config.yaml
n_layer: 11
d_model: 224
n_head: 4
n_kv_head: 4
head_dim: 64
d_mlp: 576
vocab_size: 4096
activation: "swiglu"
norm: "rmsnorm"
norm_place: "pre"
norm_eps: 1e-05
positions: "rope"
rope_base: 10000.0
rope_fraction: 1.0
qk_norm: false
attn_scale: 0.125
bias: "none"
tie_embeddings: false
parallel_block: false
init: "normal"
init_std_qkv: 0.0326
init_std_o: 0.0
init_std_up: 0.0326
init_std_down: 0.0
optimizer: "adamw"
lr: 0.00198
beta1: 0.9
beta2: 0.95
weight_decay: 0.15
lr_head: 0.00579
warmup_steps: 296
schedule: "wsd"
decay_fraction: 1.0
decay_shape: "linear"
final_lr_fraction: 0.05
batch_tokens: 65536
seq_len: 512
doc_mask: true
train_tokens: 511800000
steps: 7810
dataset: "wikipedia_en"
MLP neurons of a small language model. Each row is named by its layer, matrix (down: output weights) and neuron, and shows model dimensions 16-111. Each number is 50 + 10 x the weight over its row's rms, rounded and kept within 0 to 99. A neuron's up and down rows have the sign that makes its largest values positive.
After each neuron's rows, "fires before" lists the tokens most often just after its 100 highest values on Wikipedia text that the model never trained on.

L3.down459:64 47 48 47 34 43 49 50 51 58 49 54 50 45 80 44 52 45 67 72 49 60 66 50 54 63 55 44 41 55 62 39 47 46 35 46 51 50 53 50 49 50 38 85 46 46 55 43 40 38 72 48 56 70 59 57 52 51 52 46 51 40 61 62 62 65 52 59 58 37 36 59 56 47 62 40 37 64 50 55 26 65 36 38 52 40 55 51 48 50 37 54 48 45 59 38
fires before: ",", ".", " of", "s", " in"

L4.down186:57 53 56 48 60 55 42 46 53 38 70 42 38 45 43 44 46 53 44 63 48 52 57 47 60 56 53 51 37 50 60 48 44 53 57 52 48 52 60 51 49 76 58 29 68 61 52 41 65 43 56 40 57 45 49 38 60 53 32 57 40 46 67 53 44 55 47 41 54 39 67 44 59 54 59 51 45 56 46 39 47 53 47 49 49 48 86 50 49 58 48 56 55 34 54 70
fires before: "===", "|", "==", "=", " |"

L6.down97:51 53 40 45 52 53 46 52 54 57 40 50 55 53 62 52 46 36 47 52 47 40 49 44 38 48 64 39 49 42 43 58 35 45 50 44 59 44 49 38 52 42 55 49 42 58 57 73 47 52 41 50 63 49 44 63 39 46 60 63 49 45 41 59 54 33 46 42 57 38 71 41 54 47 57 50 55 61 57 45 40 48 49 41 70 45 50 72 38 65 44 48 44 61 63 52
fires before: " "

L6.down368:48 50 47 54 49 45 52 43 55 51 48 43 50 54 46 39 56 53 55 61 55 50 40 60 54 51 57 50 54 58 53 54 50 47 57 58 44 50 49 45 58 51 48 43 54 54 51 45 55 48 48 46 52 57 45 45 54 51 99 53 59 53 54 38 50 76 50 43 53 55 48 50 52 46 57 52 55 61 41 45 45 49 58 50 50 49 99 46 50 49 48 49 60 49 47 49
fires before: "==", "===", "The", "In", "-"

L4.down572:42 50 52 48 46 47 51 45 65 40 53 45 56 66 70 62 47 49 58 52 60 46 66 49 52 39 64 49 29 40 52 40 63 41 54 53 41 61 48 36 60 39 47 48 67 64 38 47 40 58 70 43 61 53 44 50 41 51 99 53 34 52 51 60 45 64 38 47 34 42 69 39 46 51 55 49 48 44 59 48 54 48 33 55 55 59 91 49 42 57 38 40 52 48 61 58
fires before: "-"

L6.down422:50 61 54 55 52 46 27 54 57 52 56 53 34 30 44 36 50 32 55 41 47 50 39 53 29 38 47 59 42 34 52 34 48 25 52 42 58 39 31 60 57 50 56 42 56 76 48 56 53 63 55 43 58 36 44 61 60 46 42 43 69 57 55 40 41 55 59 57 50 45 75 47 66 43 41 56 50 52 59 56 58 51 70 57 50 53 52 36 55 42 56 54 55 59 50 54
fires before: " |", "%", " |\n", "0", ".", " m"

L4.down263:46 55 42 36 61 46 45 58 53 52 35 41 73 39 46 35 47 49 47 40 39 52 47 39 29 53 53 50 54 36 33 57 43 57 33 48 51 34 50 77 57 48 53 58 63 43 46 69 43 60 56 65 51 56 54 38 45 56 65 41 38 55 46 60 37 60 60 41 21 43 46 60 41 51 52 48 49 65 60 70 51 43 49 42 56 59 41 34 45 59 67 42 63 66 51 53
fires before: " |", " (", " –", " |\n", ")"

L8.down442:33 48 59 62 68 51 47 41 51 39 42 61 40 42 32 62 48 65 29 69 50 64 50 38 49 54 58 52 44 44 53 24 56 43 48 55 63 49 60 33 46 48 54 54 55 54 44 37 46 41 47 50 54 36 49 58 46 56 82 60 55 55 65 51 45 44 39 65 49 62 42 36 56 44 43 53 53 49 45 43 53 59 39 53 46 53 68 61 59 51 65 56 47 44 55 47
fires before: " ", " +", " −", " ±", " %"

L4.down541:38 48 53 45 54 46 46 39 54 43 59 46 64 51 62 68 42 48 50 76 26 49 55 54 51 26 58 61 35 37 59 44 68 34 59 49 56 66 42 42 54 60 44 47 66 54 50 53 37 66 58 47 40 52 54 61 42 52 57 57 48 53 47 52 44 52 58 52 45 48 43 49 58 57 63 52 59 50 42 70 54 44 47 59 52 49 87 57 40 42 36 29 67 44 62 57
fires before: "-", "==", "The"

L4.down137:51 58 50 65 50 53 57 48 49 48 60 44 45 37 54 49 58 55 63 38 40 61 66 56 48 38 56 36 51 59 43 36 55 46 63 47 40 70 40 47 37 55 51 51 48 44 40 52 47 35 42 40 46 46 44 33 54 54 52 49 27 52 49 33 57 66 49 59 92 40 49 40 63 53 40 47 59 56 29 41 56 43 54 36 53 44 72 51 48 59 48 44 57 53 55 51
fires before: "20", "19", "7", "5"

L4.down180:59 58 52 40 50 18 36 40 59 44 56 41 51 42 44 56 54 37 39 64 56 64 54 64 40 52 51 46 47 58 47 49 45 54 50 77 32 44 37 39 49 41 31 58 48 54 63 47 58 47 29 60 61 57 45 57 46 53 27 53 62 41 56 56 62 30 43 56 55 57 55 57 61 51 62 47 36 56 57 34 58 41 36 41 44 63 51 45 27 48 52 46 45 63 36 51
fires before: " ", " the"

L4.down282:49 58 43 46 53 58 43 64 58 35 60 57 51 47 30 48 43 56 70 50 49 49 67 51 51 37 36 58 48 63 56 49 53 30 49 60 58 50 56 41 67 47 43 65 60 67 56 49 43 46 43 60 63 52 50 62 68 45 71 58 54 47 60 57 47 35 72 70 49 57 55 37 45 48 39 50 39 48 46 37 69 36 47 59 61 62 50 56 52 36 73 45 54 56 65 52
fires before: " ", " in", " the"

L3.down233:53 33 63 56 47 56 41 66 47 56 52 48 41 65 58 38 59 22 55 41 49 51 52 40 59 48 38 61 42 47 53 57 45 65 66 41 54 48 42 58 45 32 46 35 49 56 40 44 34 30 37 60 59 50 39 51 61 45 78 40 45 75 48 54 39 47 63 70 40 55 41 66 56 51 50 64 51 50 38 42 49 54 35 54 50 62 51 63 43 40 41 51 39 64 47 47
fires before: " ", " the", " a", " June"

L3.down184:47 32 50 61 42 46 57 63 60 41 50 34 52 54 56 54 47 48 45 45 25 61 45 56 35 54 48 56 64 36 49 42 62 45 66 51 47 52 48 53 61 54 51 64 29 45 34 47 67 51 60 39 59 52 50 49 29 72 69 64 53 59 54 55 51 52 48 56 43 41 47 39 50 45 49 33 48 47 52 37 51 41 32 60 45 52 74 48 59 59 53 37 53 44 40 62
fires before: " ", " B", " A", " |\n", " M"

L8.down191:40 43 69 53 60 53 47 55 43 56 46 52 51 55 39 40 44 51 38 50 51 51 56 58 52 33 69 42 58 37 51 46 58 52 47 49 53 41 36 65 41 37 58 51 41 56 48 43 57 45 42 41 61 41 47 60 50 37 90 50 53 37 57 44 56 38 62 39 50 51 39 54 44 57 59 42 47 50 49 49 59 61 64 56 54 45 80 55 54 55 44 53 44 44 62 37
fires before: " that", " the", " to"

L6.down320:41 45 49 40 52 55 47 44 37 50 55 59 42 53 59 48 49 43 56 54 59 48 36 37 53 53 43 37 63 39 55 39 39 49 62 63 44 50 62 47 48 56 53 58 53 41 39 49 56 41 52 41 41 50 46 40 37 49 99 54 60 46 51 51 43 47 39 50 57 47 42 62 41 54 56 44 58 56 52 53 43 54 53 56 55 52 99 38 41 61 47 44 54 60 42 46
fires before: " "

L6.down224:43 58 42 61 51 64 54 46 41 73 65 40 63 54 47 51 69 42 53 53 54 33 56 42 53 63 50 55 62 65 38 46 47 64 49 36 27 63 58 59 56 54 50 69 32 47 46 60 48 46 45 48 49 56 53 37 62 50 57 48 46 56 55 54 32 33 60 46 58 39 49 44 44 48 41 51 36 47 35 51 50 53 47 57 43 58 84 59 63 63 56 51 78 63 64 59
fires before: "20", "19", "im"

L4.down234:61 52 40 44 46 33 48 34 57 73 57 42 42 56 61 38 41 43 51 34 46 59 61 49 38 43 34 57 34 51 64 67 48 55 41 62 50 53 59 54 34 63 51 41 43 43 41 49 33 49 59 50 56 58 35 50 49 52 43 49 39 46 61 66 41 47 62 47 63 47 55 62 44 54 41 47 55 64 56 48 60 40 45 58 56 48 91 33 44 64 50 55 41 57 54 71
fires before: "-", " (", "\n"

L6.down352:59 46 43 44 53 50 50 46 55 42 48 49 53 52 45 43 55 52 36 64 63 47 48 52 50 63 51 44 53 56 50 46 54 52 56 52 51 52 61 47 51 56 51 51 50 35 56 52 55 53 54 49 49 52 54 51 48 58 99 51 54 44 48 52 50 70 44 39 42 51 51 48 44 50 56 48 50 52 50 49 46 45 63 43 44 49 98 49 52 54 48 46 54 45 49 49
fires before: "==", "===", "In", "The", "R"

L6.down32:45 54 70 61 43 49 25 50 37 41 66 58 65 55 49 62 52 68 53 46 39 35 52 26 66 64 66 48 66 46 50 59 42 42 64 48 39 48 36 55 50 56 61 56 45 52 53 54 48 48 39 26 54 47 53 53 54 55 52 52 41 46 63 39 39 32 54 48 45 49 62 38 35 48 54 52 49 55 54 32 56 45 38 52 33 56 63 66 54 33 57 62 37 58 41 54
fires before: " ", "|", "g"

L6.down263:29 63 31 44 52 57 67 55 52 43 44 59 65 60 56 35 35 43 48 52 52 47 50 45 53 49 68 74 64 30 37 34 62 43 63 53 61 45 52 55 45 58 54 49 47 36 52 34 50 39 47 50 51 49 54 46 69 36 38 41 60 56 68 45 51 58 39 70 46 60 59 73 54 47 56 63 47 55 58 53 36 53 54 58 41 48 59 43 57 56 61 45 55 39 57 40
fires before: " the", " ", " its", " which"

L8.down386:38 65 27 40 65 45 31 41 65 54 61 57 47 53 65 42 46 58 54 50 41 32 44 39 64 52 51 50 61 59 68 45 50 58 53 59 53 47 48 22 49 31 41 57 52 52 50 56 58 52 47 51 44 65 47 49 49 51 51 47 58 55 45 64 45 34 51 53 79 52 61 53 57 54 61 66 55 58 51 50 65 54 60 50 46 28 35 58 57 60 61 41 50 44 49 52
fires before: " "

L6.down149:60 58 42 50 59 51 53 40 73 42 37 45 50 46 33 46 50 27 42 47 41 60 33 54 36 58 44 70 56 39 54 59 71 52 65 40 45 47 42 56 61 36 46 47 63 56 60 66 62 46 46 54 60 65 46 42 58 43 84 48 41 50 51 55 60 63 46 38 61 78 43 49 59 48 43 67 33 29 39 32 51 60 45 55 41 37 62 49 37 53 50 51 42 55 40 37
fires before: "19", "20", "18"

L3.down414:43 50 54 65 48 49 34 60 62 39 48 49 49 42 63 50 40 45 39 47 37 59 45 50 53 51 49 27 42 56 56 32 52 31 62 52 31 56 53 48 53 45 39 55 51 35 49 62 43 50 54 66 45 58 40 69 57 56 27 51 60 48 52 58 52 41 50 51 44 48 49 44 48 53 42 51 59 50 64 48 48 70 47 59 41 52 23 60 41 49 54 46 53 40 54 62
fires before: " ", " Liberal", " Democratic", " Lab", "w", " D"

L6.down20:50 40 42 44 34 44 52 43 63 46 53 38 38 51 45 54 43 50 28 67 61 48 57 47 46 52 55 45 45 54 51 52 53 38 51 52 49 46 47 50 58 57 47 49 57 37 42 55 42 60 48 36 49 41 57 44 49 52 78 62 44 64 53 44 46 34 42 62 49 49 43 43 69 72 50 43 43 51 56 64 67 44 49 48 50 53 35 63 48 69 40 52 39 63 44 46
fires before: " |", ":", "ens", "}", "\n", "R"

L3.down179:51 56 58 53 50 55 33 40 52 56 54 43 39 48 42 62 52 58 64 18 53 50 34 52 36 54 57 60 42 52 41 48 36 51 47 44 59 49 54 41 54 46 34 37 55 44 49 46 49 44 36 41 52 49 50 54 53 51 39 53 54 55 56 73 47 54 39 39 43 41 56 53 37 49 58 52 59 35 55 50 50 41 44 61 53 59 22 64 67 65 56 55 61 62 56 63
fires before: "0", ";", " m", "ween", "\n"

L6.down22:60 48 73 54 43 55 48 45 71 40 59 51 52 52 40 60 39 61 56 49 54 36 61 49 51 55 59 68 48 58 61 56 55 69 48 50 55 62 52 48 51 49 63 34 34 43 42 60 40 49 55 67 51 41 43 62 39 52 54 36 52 46 51 42 30 46 63 49 32 51 41 41 57 43 43 61 31 45 66 54 43 55 30 49 53 44 53 64 52 37 52 41 51 42 50 61
fires before: " ", " |", " ."

L8.down156:58 50 59 51 65 67 44 52 51 48 22 50 67 48 49 62 50 41 45 52 60 66 61 46 48 46 56 45 30 60 56 40 34 54 60 47 52 56 54 49 49 32 37 57 48 39 63 53 55 43 43 47 46 46 45 58 44 52 55 66 65 64 59 44 30 34 52 40 59 55 45 56 45 50 43 32 28 47 54 62 57 41 61 44 40 54 65 46 49 33 58 56 50 39 53 44
fires before: "4", "19", "20", "2", "14", "3"

L3.down361:51 68 46 62 45 54 39 48 43 44 32 39 59 54 57 42 30 64 50 58 33 59 57 38 40 53 51 42 51 58 49 47 45 65 36 51 36 39 49 61 39 17 39 49 57 61 58 40 40 29 39 60 46 54 44 50 50 54 54 61 33 46 59 44 58 49 50 61 73 37 47 51 37 68 41 52 56 57 60 44 70 42 56 50 43 45 47 49 62 42 48 39 48 50 58 35
fires before: " a", " the", " well", " an", " part", " it"

L3.down43:49 52 63 48 49 48 58 42 51 54 58 39 51 51 52 27 52 56 45 56 57 30 42 51 40 41 59 40 41 39 61 40 54 53 41 53 71 52 31 52 62 62 53 26 50 57 53 49 53 50 64 33 59 63 55 43 50 42 53 54 44 39 58 56 50 51 39 54 45 58 56 43 57 45 51 34 57 53 33 43 61 50 47 54 37 59 51 57 38 56 34 45 41 33 68 45
fires before: " |", ":", " E"

L6.down163:45 56 44 53 52 44 53 50 56 34 41 56 63 34 41 61 72 38 52 57 54 48 41 57 54 41 48 55 50 35 43 65 46 37 58 41 43 39 65 32 61 53 64 49 58 55 53 37 43 52 51 64 38 57 50 54 54 20 48 55 42 34 50 42 65 38 44 43 50 49 72 44 41 53 44 67 66 39 59 49 55 46 68 51 28 51 56 56 68 55 46 61 34 59 55 31
fires before: " ", " UTC"

L4.down491:53 46 42 64 39 54 42 52 40 40 57 60 34 42 52 26 43 60 49 33 35 59 37 34 43 58 58 38 50 39 60 61 53 49 57 59 55 36 51 46 58 45 42 65 53 57 48 54 45 55 47 37 49 49 59 51 47 35 66 37 44 49 66 51 64 43 56 47 46 55 52 49 57 76 37 35 31 74 46 56 53 43 60 28 52 59 40 54 58 48 56 42 68 57 46 43
fires before: ",", " |", ".", "k", " |\n"

L3.down98:36 50 43 45 60 68 48 54 58 44 38 50 46 72 60 49 54 54 52 59 44 58 59 49 59 63 48 47 53 48 55 49 32 54 36 46 55 53 38 56 55 38 46 38 52 49 47 66 58 46 53 59 31 51 55 58 35 31 73 57 56 47 47 70 53 42 31 49 45 44 57 43 58 42 51 60 50 56 74 47 50 44 56 46 54 57 99 54 54 55 49 56 47 49 57 50
fires before: "==", "In", "===", "The", "R"

L4.down52:58 41 50 51 66 54 47 48 66 43 54 62 63 61 57 47 53 58 37 57 40 49 52 61 47 50 49 53 57 58 56 47 63 51 52 61 46 56 46 48 44 52 59 54 35 45 46 47 54 44 57 45 49 59 35 66 69 47 99 65 46 34 53 49 56 78 64 56 45 57 47 50 61 50 57 50 54 41 40 53 36 48 61 48 39 46 91 60 44 34 36 46 48 42 48 52
fires before: "==", "===", "The", "In", "R"

L4.down265:51 49 49 51 41 57 59 49 44 53 66 55 44 47 59 66 59 42 48 60 42 67 51 38 48 49 37 34 47 49 44 49 40 52 35 61 44 44 43 52 38 53 41 25 57 50 51 37 40 47 41 63 43 55 41 39 39 44 97 42 59 56 50 54 51 51 57 36 50 51 50 44 34 62 61 55 54 60 31 50 52 47 38 49 45 46 90 54 53 50 64 46 59 54 67 55
fires before: " ", " Win", " L", " The", " Henry"

L4.down182:37 34 52 53 45 51 39 54 43 58 51 40 45 42 54 36 28 55 44 49 44 44 69 60 58 61 43 48 44 52 48 50 67 47 55 53 41 60 71 48 60 56 41 45 49 46 57 66 51 36 57 47 42 56 44 34 40 39 62 49 11 62 46 51 42 34 43 37 64 56 54 53 52 47 48 37 55 49 56 59 54 53 39 54 46 62 26 30 39 69 57 57 49 49 49 53
fires before: " |", " "

L3.down197:42 51 26 40 61 49 42 41 46 59 48 69 62 48 68 55 57 67 46 46 53 46 47 47 39 46 56 57 52 53 55 57 60 39 39 57 46 58 51 42 48 57 71 69 45 40 47 33 58 59 53 53 51 65 47 64 64 61 68 60 32 58 54 59 51 58 62 43 37 49 47 37 54 56 42 61 48 53 41 60 64 48 56 43 56 60 71 58 39 38 44 30 47 56 47 46
fires before: "|", "-", "==", "==="

L8.down552:42 46 39 42 53 42 50 47 62 38 62 62 65 44 47 44 52 54 44 50 53 50 48 54 45 69 38 54 56 57 61 32 44 55 47 60 55 39 46 45 38 39 55 49 57 53 42 50 60 42 68 32 65 43 35 58 52 53 79 41 54 55 53 52 52 32 51 57 48 40 73 59 55 64 57 62 64 56 61 46 58 51 43 53 55 41 33 56 51 62 46 46 32 49 41 39
fires before: " ", "ultural"

L3.down443:52 33 40 54 44 57 56 64 55 43 51 55 50 63 48 39 64 56 50 49 45 60 44 58 40 69 54 61 62 43 59 59 46 57 68 56 51 55 57 59 59 36 37 28 52 50 61 63 56 33 58 44 37 44 52 78 52 48 83 67 70 31 50 53 44 60 51 46 45 43 66 36 53 56 40 55 49 46 67 56 60 59 55 50 48 43 93 40 40 43 56 43 54 47 50 52
fires before: "==", "In", "===", "B", "M", "S"

L6.down154:54 60 44 59 44 65 50 34 75 70 76 57 42 64 64 52 50 47 47 53 48 58 41 54 40 55 33 46 50 48 45 66 44 72 41 68 62 55 49 54 61 34 50 46 41 61 36 47 37 49 71 34 35 52 51 63 57 45 41 50 61 49 55 52 54 49 48 66 66 69 67 44 57 63 55 66 41 41 33 62 54 49 41 58 62 48 18 57 52 49 54 54 39 42 51 56
fires before: " ", "ial", "y", "ak"

L4.down16:32 46 46 52 73 55 55 45 39 49 36 45 51 53 45 23 46 47 60 36 65 65 62 59 29 64 34 58 67 29 46 55 40 55 53 47 53 54 43 60 54 54 59 42 50 59 40 53 63 52 54 59 39 46 45 58 69 34 37 39 46 41 56 70 58 56 78 60 37 57 67 42 38 40 36 50 53 58 64 53 42 44 46 38 51 54 51 38 49 67 67 50 57 46 28 47
fires before: " |", ",", " century", ".", "\n", "°N"

L4.down379:53 37 34 60 46 35 43 56 67 47 46 33 46 45 54 55 54 38 53 49 67 52 36 53 44 44 56 54 50 37 40 63 49 48 38 57 33 41 56 68 43 52 57 50 83 63 49 63 37 50 46 48 30 53 44 35 50 50 35 40 38 51 35 46 59 50 39 45 50 59 53 44 51 59 44 54 64 50 42 55 54 33 39 49 69 51 58 52 46 54 62 51 42 59 49 36
fires before: "-", "|", "ach", "i"

L3.down553:43 52 54 51 43 39 33 38 56 42 50 59 55 55 58 43 45 52 48 53 39 33 54 35 59 49 53 43 51 54 70 59 48 54 48 54 47 45 43 48 53 13 47 57 86 54 46 34 57 49 66 49 56 48 52 51 51 47 61 45 40 47 38 33 43 27 47 54 61 50 45 34 52 58 58 54 45 43 34 42 51 39 47 39 52 39 28 50 56 44 58 50 35 45 63 67
fires before: " ", ","

L4.down296:49 55 47 50 38 39 57 61 57 52 34 43 57 52 60 52 58 23 52 42 53 44 57 39 36 53 61 61 42 38 65 48 63 55 47 48 28 44 48 57 48 56 54 49 51 38 62 58 38 48 32 40 39 59 25 50 53 49 50 41 43 57 38 40 53 60 70 64 40 53 57 59 74 37 63 51 61 56 40 56 50 62 45 42 58 39 63 53 35 44 31 49 31 55 44 41
fires before: "-"

L3.down500:41 33 45 37 75 66 54 53 71 48 67 57 47 50 45 44 43 48 43 47 44 65 41 52 29 67 57 47 58 52 41 49 41 45 60 51 64 54 38 40 53 58 41 58 62 58 39 62 56 57 38 31 34 62 39 35 59 37 38 78 52 43 57 44 64 57 57 46 35 67 46 52 55 54 25 49 38 59 65 53 38 33 63 48 63 46 64 52 30 50 32 47 58 26 37 40
fires before: "==", "In", "The", "As", "==="

L3.down423:59 53 36 62 53 65 35 43 58 50 50 52 61 45 46 29 44 65 48 55 27 47 57 38 56 51 44 53 59 30 40 50 66 49 34 44 48 62 42 62 55 68 50 29 55 54 49 55 64 44 45 55 48 61 49 54 64 56 59 70 38 62 61 50 52 61 44 35 43 56 57 52 53 69 59 63 43 60 66 49 61 52 42 53 45 46 71 49 43 63 38 59 49 48 53 48
fires before: "===", "==", "|", "===="

L4.down142:42 63 48 55 48 56 63 52 39 37 57 41 52 58 58 51 43 39 41 22 47 52 39 26 36 55 49 69 59 50 50 53 53 60 44 58 40 59 57 57 47 61 36 61 55 48 40 57 42 24 43 34 46 49 39 47 70 43 48 54 48 71 46 52 51 50 43 45 47 47 27 38 30 52 58 64 31 47 57 54 39 59 45 40 50 24 50 63 52 37 50 50 44 49 43 50
fires before: " |", " m", "%", " (", " |\n", "1"

L6.down398:60 56 48 47 52 42 52 41 52 49 49 43 49 53 45 53 50 60 46 68 50 52 42 54 51 50 56 49 57 51 54 40 47 48 50 53 46 51 45 48 49 54 49 51 47 46 52 43 52 46 51 58 60 46 48 44 48 52 99 50 52 48 49 46 44 52 41 50 53 49 49 56 50 53 52 56 51 49 44 56 39 44 51 46 52 55 99 51 49 50 56 53 58 50 43 48
fires before: "==", "===", "In", "The", "R"

L3.down494:49 48 66 52 28 55 53 62 64 62 59 37 33 61 51 69 40 46 57 43 86 56 57 53 54 55 54 51 57 50 39 36 46 67 51 56 46 53 51 51 48 52 34 49 60 41 29 46 31 41 36 54 48 56 67 61 48 41 48 56 48 36 60 50 41 61 24 54 43 52 51 63 57 52 57 57 60 46 48 52 37 49 53 39 44 55 59 40 64 53 60 51 35 50 50 56
fires before: " ", " the", "t", "s"

L6.down77:40 45 42 68 33 58 38 43 44 54 49 47 56 46 58 51 59 56 48 49 58 52 47 72 54 44 42 62 58 65 33 48 58 44 49 54 40 54 61 35 46 60 53 47 41 54 41 51 33 49 62 52 45 31 68 66 65 31 41 62 51 50 49 47 62 43 64 34 57 68 58 37 48 62 53 37 49 34 49 46 47 47 54 44 39 44 22 46 51 57 64 34 54 54 58 43
fires before: " ", " |", ":", "ation"

L8.down339:43 65 45 48 47 50 53 56 59 46 51 58 55 62 52 47 46 51 42 43 41 53 66 54 63 41 46 52 52 60 52 63 42 71 54 67 65 42 52 52 58 37 39 53 30 49 38 42 57 41 25 39 32 37 44 52 68 41 57 63 62 36 65 44 52 56 48 46 68 46 44 54 52 56 59 36 42 45 47 57 60 51 51 45 47 62 65 36 55 46 44 28 32 29 54 35
fires before: " ", " the", " his", "se", " July"

L3.down315:49 46 41 37 50 49 49 51 37 45 55 56 58 61 57 52 40 31 53 54 37 33 75 55 54 34 41 57 51 38 40 51 43 35 45 55 41 56 41 48 50 60 50 29 62 48 63 47 55 63 51 53 58 60 55 53 44 50 15 58 29 56 59 50 46 55 53 52 59 48 53 47 45 38 54 59 48 39 46 59 54 41 43 41 67 48 99 51 56 69 42 61 46 39 64 34
fires before: "==", "===", "The", "In", "On"

L3.down544:41 52 41 31 67 42 62 47 66 40 66 54 52 44 78 72 53 53 40 39 54 65 51 29 70 48 35 58 39 44 65 59 53 32 66 46 52 66 42 55 61 37 54 59 65 50 54 57 41 58 67 49 43 45 27 51 52 48 73 41 61 61 45 61 41 52 35 35 70 49 59 55 63 57 52 46 45 47 40 46 49 55 50 46 40 51 76 43 50 48 49 33 50 51 62 61
fires before: " |", "4", "5", "3", "2", "8"

L3.down42:41 51 43 63 60 53 45 67 53 41 43 37 72 49 42 45 42 66 46 51 46 37 50 42 41 42 42 32 41 44 62 38 29 27 62 59 65 61 55 35 62 44 38 64 42 39 59 43 32 29 57 53 33 63 66 51 35 56 53 50 50 59 48 37 63 42 46 44 58 52 29 50 51 42 57 52 48 51 45 45 38 41 43 62 42 67 50 50 52 56 38 48 44 51 38 53
fires before: ".", " ", "un", "uring", "pp", "s"

L3.down34:53 62 68 31 60 59 67 45 42 39 60 45 52 43 38 32 56 64 49 58 40 33 38 67 43 62 55 46 49 45 28 54 46 61 64 51 66 47 48 48 56 42 55 53 57 65 56 39 39 58 35 64 47 66 46 49 53 43 53 56 40 38 43 63 53 57 56 66 26 64 59 34 52 54 36 47 45 39 47 50 50 54 38 49 50 40 56 57 43 41 38 65 41 42 43 63
fires before: "==", "===", "In", "The", "fl"

L4.down144:45 34 72 44 55 54 60 60 55 48 37 46 44 57 50 60 57 55 37 55 40 49 53 49 56 47 65 63 54 29 49 53 57 54 31 44 41 51 52 40 51 52 43 48 57 42 72 57 46 48 74 50 49 46 36 54 48 48 68 54 27 39 50 59 35 09 48 37 37 52 65 32 50 57 58 57 55 50 61 38 57 54 31 52 59 50 84 48 38 38 53 71 53 57 49 54
fires before: " ", "/", "k"

L3.down279:43 48 56 47 43 35 35 50 42 54 43 56 47 55 51 44 60 51 60 40 46 46 53 53 35 46 68 43 44 51 64 50 54 49 50 36 59 49 36 49 63 50 58 33 50 48 61 60 54 32 40 55 49 81 60 49 40 46 45 59 42 46 46 51 50 42 53 25 47 32 45 51 64 43 55 41 49 46 55 49 46 61 51 53 36 45 71 41 24 38 41 45 40 44 42 61
fires before: "==", " |", "In", "W"

L6.down262:48 54 43 50 48 51 48 51 51 47 45 45 54 50 35 46 50 55 40 61 47 44 50 56 58 49 52 44 50 62 57 49 56 50 49 48 46 48 55 51 50 54 46 55 49 46 53 51 57 52 51 52 50 53 55 50 49 56 99 49 57 52 49 47 58 75 51 50 51 49 56 43 47 54 46 51 51 48 49 50 51 49 66 49 54 53 99 55 46 48 55 50 52 51 46 53
fires before: "==", "===", "In", "The", "R"

L6.down526:45 52 31 47 42 50 45 53 58 36 57 42 56 40 73 52 53 51 54 32 41 49 51 34 48 23 65 43 50 37 46 71 37 40 61 38 34 55 58 58 65 38 53 43 24 47 42 40 48 44 56 32 51 56 52 31 60 53 49 47 38 59 65 54 27 24 53 40 58 47 48 45 54 42 66 54 62 56 49 40 52 44 49 62 43 49 63 40 60 54 48 20 38 55 53 59
fires before: " ", "20", "19"